python train.py --n_layer=16 --d_model=320 --n_head=5 --n_kv_head=5 --head_dim=64 --d_mlp=832 --vocab_size=32768 --activation="swiglu" --norm="rmsnorm" --norm_place="pre" --norm_eps=1e-05 --positions="rope" --rope_base=17800.0 --rope_fraction=1.0 --qk_norm=false --attn_scale=0.125 --bias="none" --tie_embeddings=false --parallel_block=false --init="normal" --init_std_qkv=0.0335 --init_std_o=0.0416 --init_std_up=0.0479 --init_std_down=0.0479 --optimizer="muon_hyperball" --lr=0.00554 --beta1=0.95 --weight_decay=0.0 --lr_head=0.00252 --grad_clip=1.0 --warmup_steps=200 --schedule="wsd" --decay_fraction=1.0 --decay_shape="linear" --final_lr_fraction=0.0 --batch_tokens=[16384, 32768, 49152] --seq_len=768 --doc_mask=true --train_tokens=476800000 --steps=15706 --dataset="wikipedia_en"
MLP neurons of a small language model. Each row is named by its layer, matrix (gate and up: input weights; down: output weights) and neuron, and shows model dimensions 96-223. Each number is 500 + 25 x the weight over its row's rms, rounded and kept within 0 to 999. Numbers have three digits each. A neuron's up and down rows have the sign that makes its largest values positive.
After each neuron's rows, "fires on" lists the tokens most often at its 100 highest values on Wikipedia text that the model never trained on; "raises" lists the tokens whose logits its output raises most directly, leaving later layers aside. A number after a token or word is its count.

L6.gate396:516490486510496528475503511511519566520480531455503533485482509485501515550542485472484478464490499505506527510497512483506525503457489486534510477487494520476473502505479488507495493527500520455460521524526502502522509501500476539449499515507492503509505498514478457537442462555527433484503475492468416526500510478490527508506476534482488484517476506509471547474471490484452487524513
L6.up396:489527512522518529460496509497547505507543519490549522516471526492512520545548528476507496504500490488483498438519480476484493487494501489520513505521523499483479477504472508505471496545479540481522519483523534495471478526451482473474484472497475500516507505508516492480490483505518448490490508491443451507438488473488553516526489504483504491517490506532483538494517500474481478494503
L6.down396:513503517502488544493478521515507503515549537478548494509453528469520524561503524468486490518525494518514482475512471497481507455452513491517510503505507487494498465529497513528480516528460534497513500520505526509490497522504472512446478486497470485539514488512488514484449481508521451504463526498461457501468484473464560481512505492509537493508489480534472502489509499496464464494541
fires on: "\n\n" 100
raises: "==International career==", "==Personal life==", "| Season", "===C", "Year"

L6.gate631:478485506521504474476506536482537506504483474460495486490492561494551550550528500531545484524505544496486523478516500489497504531457500591488511523510531530488508502466489490504494454547511513472493524535521497506465491515486448519492526472531471466501510514525506510495484453544502481502482506478473506540506494520480521515480471499468479489510528501503527519531474460453488530539541
L6.up631:469484497512513482447495497505518478509483464466493544527490529502548467530534511549480487535510495527484506494509505518508497504456454539470550525534496546526501488493514537499485461554502492467518543545462504519496510492465462518480506474531493471499477518509527505456509513504494473514483486503495488490512516517463578515473469495480496498508505484486481479502489495448497496507500
L6.down631:486494497537482503457471505498485478489485500501536484472487526514560493522521524511530475509483516532482522471483507503501506489481463530471545536525508534497489484495537517456490468555515487519495543535465475549471522489486485529484507474530471472479476493515526461477509526490505507514508488489521476562496505522486522487472477489538502510527515518485496476510456465474492495533512
fires on: "\n" 78, "\n\n" 21
raises: "- In", "- W", "  -", "- F", "- E"

L4.gate796:518489491507526487478467507523524527486498519496415525480523502496548479457477490496444516530500501521483510464505498469518469490526530514502483493443507504508520498458483447542491461521468491517474504517486508532530531538501494485459508488512527534549499502523526499486461476505507470490502496548507490520506551474481522506493495547504492508493518504485480526504498482517461540511499
L4.up796:475498466543512480475461466532540500508499490523465490517543507525538519497471485512451524535506497501498498485513514501526445445526504572519499516435534540531561503485468484509525511532484511512486531529507530526501526510495475466454535456523499536536510540530527526517455490512493478487484492522509514507490526491483496471495488536471490477506513506490497512507523532512454520506486
L4.down796:455461488509504470493481477514540514481528495507487496527525482501510516529504483484469518525486512500489498473542494478543476457531482573501497474505526535515526475475487509527501479567512515540494530543513502506485490510523496478476491460508502515541494515529514535512485524518533497473473441498489484542469500512515486463506488494447474470514535512457493468505507534498457499531504
fires on: "\n\n" 100
raises: "In ", "On August ", "==Personal life==", "He", "His"

L10.gate513:476490510540491484484523469505509509514488465515471519482498475523474484515536508539550494498527511464488503516561480499503501520483508480485541484470502518495545498527516480509491484532485442478487483471479496526463532489512555490501537495487524509496499481479493498508537523468494506537501498517471489511484527528510528477492477465529517518516508468490468547546502506477508469516444
L10.up513:457488508491451506533545449491508557486516492526513468475487487515516514544511493520524470491490451524501572480472511481532544499513486443481470515448524507513489542475483539566493471506521459554519517507481497529478480504536541553515510462529523517455465513531468509532472530505471454484541491535520557455474546521516498539473468459487518498461514513510484517494492496496473475500503
L10.down513:469502497515511493497513486550518496538517476492529517497532497489535480526500528537501532470496524495488554534510524498471457509477455487516448480513535534447499518481509508510494468494530478455530542476558480468505506512510509495490552519494510506514507516469471489479478489503493489482490494484479459498499543433508506517491492508508507492487506506485543514500488487493485524511506
fires on: "\n" 46, "\n\n" 22
raises: "==", "==Career==", "== C", "==C", "==A"

L9.gate778:564501497494513534492539496481539510492498477494452528511481544499531503456495509568492509543505536451489556521504509488522527517521523498465490487527549542491519500535505524498510478539513443508535492499495537485517462525514506511506516499476474453555493502482483521507413488550458466500483515472487491488471485451476488516525518500511505543501511450479495541490497519496502468521485
L9.up778:499477496508540551511494516483482537551488525483533487524529480464495527496509527513503519476495517457520513513518513473540504497522533509490468491511496495516483499545498495566474484510510518498526548486519486496486521533474517514455477496422459459534481535514504515519450502561511473503466478406490498482517478513522510479492522500476513487497530481465481520525522504486450492480481
L9.down778:501473505474465497514517494501494482504516489472515483496535511453520527508488515497499523519505514445497527514563532510474491529483484488472487470501520499469519494504507485475493506522509499499522563529505483522484456487501497496506520530514480488555484541465492491534475509501494444501482493465507490496502493441525480485492504451486528509505517478475498530510488513436483480507518
fires on: "\n\n" 95
raises: "====", "=== ", "==D", "===K", "===T"

L5.gate759:517501540489517465499471489509470550552512486524512507483480533511490478526517495513519502470491503509479491523496503505480526455445514485521470472535521483488530505496484509555464482499516519500485522542506511477468504499537474549513509497488472459478459532502506499541519480533470524489512507465501498494502442489502471486440495477439467524517524489467524544476515514533506505486561
L5.up759:530502546464504482507453506466448502528548493458470513455467513494479486541504512519494485454503516489473479503477520549489525456496530471535530515541510490487500528543474502508463540519531477454521530536529516456484512487518490545510528501497464464499490500493497495541519477507500517484515486488489482493488494505500503465456502506466429537507506499484521501494542515503496492488530
L5.down759:517517500495494457488485531479460508492502469486498512494524465499451471546449499533458493485515502468452505500501522527495549460503538521530483522528511482472476512507507516495510489521555499465509509518531548479503521489511509507499547470519468451492481476498554503539544463549505523500478475500500458523486474520492447479461540522485455510543495498509533502517496469495485488523537
fires on: "er" 34, "r" 10, " Un" 10, "Un" 5, "ar" 5, " Tr" 4
raises: "ub", "ivers", "im", "rit", "iving"

L3.gate183:520517511508456500479524510520496521544526515504512493511482510513500509533507509513504452491496444525515514510464470487492496530501464491503537466466533480506492512510522527470502511449504530487530494501440486499490496517498489539544509517482481495524513452453455497555483482470489489509502529513493523506498520500503460477508447485485530582535435517519448494493520504469497530514530
L3.up183:522471487519514473528489519511504569415496469503494487472503539482497498508504497485499517503497543498485496497492525497449469522535476534542520498532512497488493512453489501510482509473501513534499474556496463493499524443499477526495509506480543488502473496517487518477482524498481507519504464500469481515514476515533513510471535575449499491493517473499506512479461512549517491491521
L3.down183:520522474500499483489483517500501534558515519496505476513483477509506479507500502500526462502499456522509505514461484513481514527499505492524554449453541479503481511515509528450504527460498495489503506533469484506477491554517484502517524523475498492529512486482503487528504480464504500515497525516482522496485524500517506474482491504481517551546448504503476506497504497473493540515499
fires on: "\n" 100
raises: "- Succeeded by:", "- Preceded by:", "- Goals", "- P", "- Website: www."

L2.gate462:437493530448465521538513478508516474460458476484517520567486543466530470480509504503439525516497477472495530528559490545504499469505493442425459484554526486493477464515524534536552494446501467418524488513487507532503491489519498516501495498463469470497486495550522500510524501506516495487493506485448460496533498505503532466547495518511498500506536548544497478507519497505490482548506
L2.up462:459522475482499482499558487497520504485491511496460523496494538458534512487524523541462499481500520520474517559487460492530457508470485511499506506503480466534506506531515521492528433488515465457522446480478515528471438531510512504531513509494476497506544517463512466516482502497466497485501512490472522472473506491511524513515507492517500500493511515519467486480523473420466515532529
L2.down462:495487516488479524512499508516501453460454477485525508538496529447544480489513465498455524533509484510468532539553479526508506458483514422416459479527521524482482464513501531516530500463503463445520483536486512520497499495509476521499494492474491494482493499549482517516525492523529503499471512510462452509506486510489532484535468531494490524483525521529482512499523470537492503520496
fires on: "\n\n" 100
raises: "==", "== C", "== Production", "==S", "==C"

L10.gate300:493466539512473487463535506496504499494486517499479508523487470503519499526518498444544507456488549535479483505511523492474491493502476503486533491450468489542511526452504502526486491556509482490507472491492504517447514483494499508490494510486531488473527532493536566502502530525471511481483493514525490517482495483492497498515491517493481492525548491509460517547509518496504484512498
L10.up300:523530495523489492498526533456521466482552511516515481513464483513526507521474522489521510472483477533515506529497493502527494466454454452448549496499470460479460500488487486469493504507481499476535490536484539552520506526504486504518481476537460541507505499462499495521527492515508520495495524489471498516494488491538505491472499482500495453514523467480513502467466499493446480521500
L10.down300:489539517484500485513543469528496496485539500471506485548477466538531484489484460499472497462521540519500486496479504508471515487500518478433528538505535465475439459513506527474495485518519488461500473525516484515519553487463516544484521531502449514517473499472518518539511477499486469485480510504478495478485527463564511499515486502530494483524548454523462537518505510505464490457522
fires on: "- Gr" 24, " Gr" 11, "r" 7, " Tr" 7, " Str" 4, "ra" 4
raises: "en", "ing to the", "ed to the", "rd", "us"

L4.gate777:498452510496465464464535461489536535530512475490467536530503428507513502529493472478492508506480462462525548473490520481488517446523499474496484483480503503504500525527530508490495535492499489461513450586505509483506518545526525518517508455480512520484494522496504482528485517490502472499516507503529509532449495514527472464518487489528483519479495494478494496506469514483481517467504
L4.up777:440435486503485483500508487449461542491485522526494521511494483473520531515543517457540522491528501539480523467469535501544475470511511436505531444479486523507500533511491453520494498485500534487486484511489466533497483503517468520504484487491506547523488491453481494518531505507540512497493505540568548479525467511476479447545475497542495526494475477529489499538515483485474504483494
L4.down777:508486521466460484456523465507534504561519494471468515510497418516522510515463504505513486482443467445516548481485494478476499479513509501497485494462501493480492529538533511457507566511507477493522444566505536486508521553511551497532536456467516504486521527494500471544471524476485502485511491474536491555455511505512485488468487509548507521500492492492491499504471533485497516471479
fires on: "\n\n" 40, "\n" 39, "===" 14
raises: "==International career==", "===L", "====", "== Early life", "=== "

L4.gate831:527509462508521470508534495512532519474514455527516506491490528484480523452473491542472499494495515548506540526484509516505502478508506491474458485522510512529494495477504553545521484485522478499501462477525485496452495475488484501477479529513495471521515519496453522509497499499469450525498503477467513500481526519508504499540478510502525550543462500499464511501515471463499510492511
L4.up831:505491452493524499548517484496528521515449488540457550515464512475472501433509488505519514481509534536514518499521482496561472469533503491473496457508510518510512512485496547524555492466479452482527494479519467492469499523499448485495521529502508500485503490490458542517528530500457469467505511468497494507487499486510489470541495536499487495499493493495442528500498526513485484495506
L4.down831:544502486495528459527513477491544496507493453518504501481482549502474501451480490524476518435534506560486539542478499536540493472531540506472457477517514496521493495494501535546519469489525487522498444462522495504487506483487490520509481540513496495511518510492474506473488506504485500480507484489490493504492518496504506467541475509509525526506467497481455505500512486513507494486515
fires on: "\n\n" 75, "\n" 25
raises: "==Background==", "==History==", "== Production", "==Release", "It"

L6.gate590:466487506498501495496527489517555480487471464497521452558508515537513467511502505518468467494484481506511521507492495528529518519491489490502464489494476490439498533530509496533500502484499516547483504506480463418459470520525470499491491505468498494516455464487503474533496528497489461458531490505463462510502505497511506521495499470458492547532525481524499541421487510447456513489532
L6.up590:517544480563532510462506494472504487494525463490530512534510538525483508503528499486472510509499529509445512504503495467475512505495452485502511483491518502475525503466515480507453485491488523498520513525505521457432505521474494469512534513477509502516530460506476515513477522542475473450515466500518512518454464471492457531509506544500473512484553523504509502518473495522524473499554
L6.down590:462486518489491492501488510494506439519465453491529474523475528515503483488514522495490486484498483508512548546521497504518515492528479494484482483492493522435500528543499491525520522475527527554489475489488488471449479508534488522489540516488486526526465467481501485538472511531478434469539504513480450512499479459500522491498486493483465542500494476494507522448495527463481510502516
fires on: "\n\n" 54, "\n" 46
raises: "==D", "== E", "Former", "==F", "==History=="

L6.gate408:538476502527551499474467534512496510549471501484542460488490537499483506519503508499476482471511487497514454490522474482497492514515487476500488504529479530478482507451493472505433453517509471493504480529469495499499537538476502563485485486522519497497514480502484539532469520529502524502517502506522522461531506467439507517496526513483495511486546507506513526449505526456513486495483
L6.up408:503484529513518518507479530523521534473520468502491490478480536501501494531498509481528458501531509483490500491502498476492503523503452528513530494507500505513500488505447471487463474541504496481531483548483529531508513500513539484501441491496509499461503508523492504477515515509482481525495527487517511484517506532505499498541530486492496521501461518533531497518471498449529468509479
L6.down408:488499511494481479491495516483534500447495505521477500491504517490486511496508500500562442508499497503465513485519508486491499534498478561520534492486530504502510499525441449457471482512481514486482521540502493518543513486518510466488467492479505461463493519514517498472514503477478482554500521501530488505504493525508525490519513468482533544498438535530525493504493453456535460528491
fires on: "\n" 100
raises: "- Cl", "- F", "- G", "- P", "- R"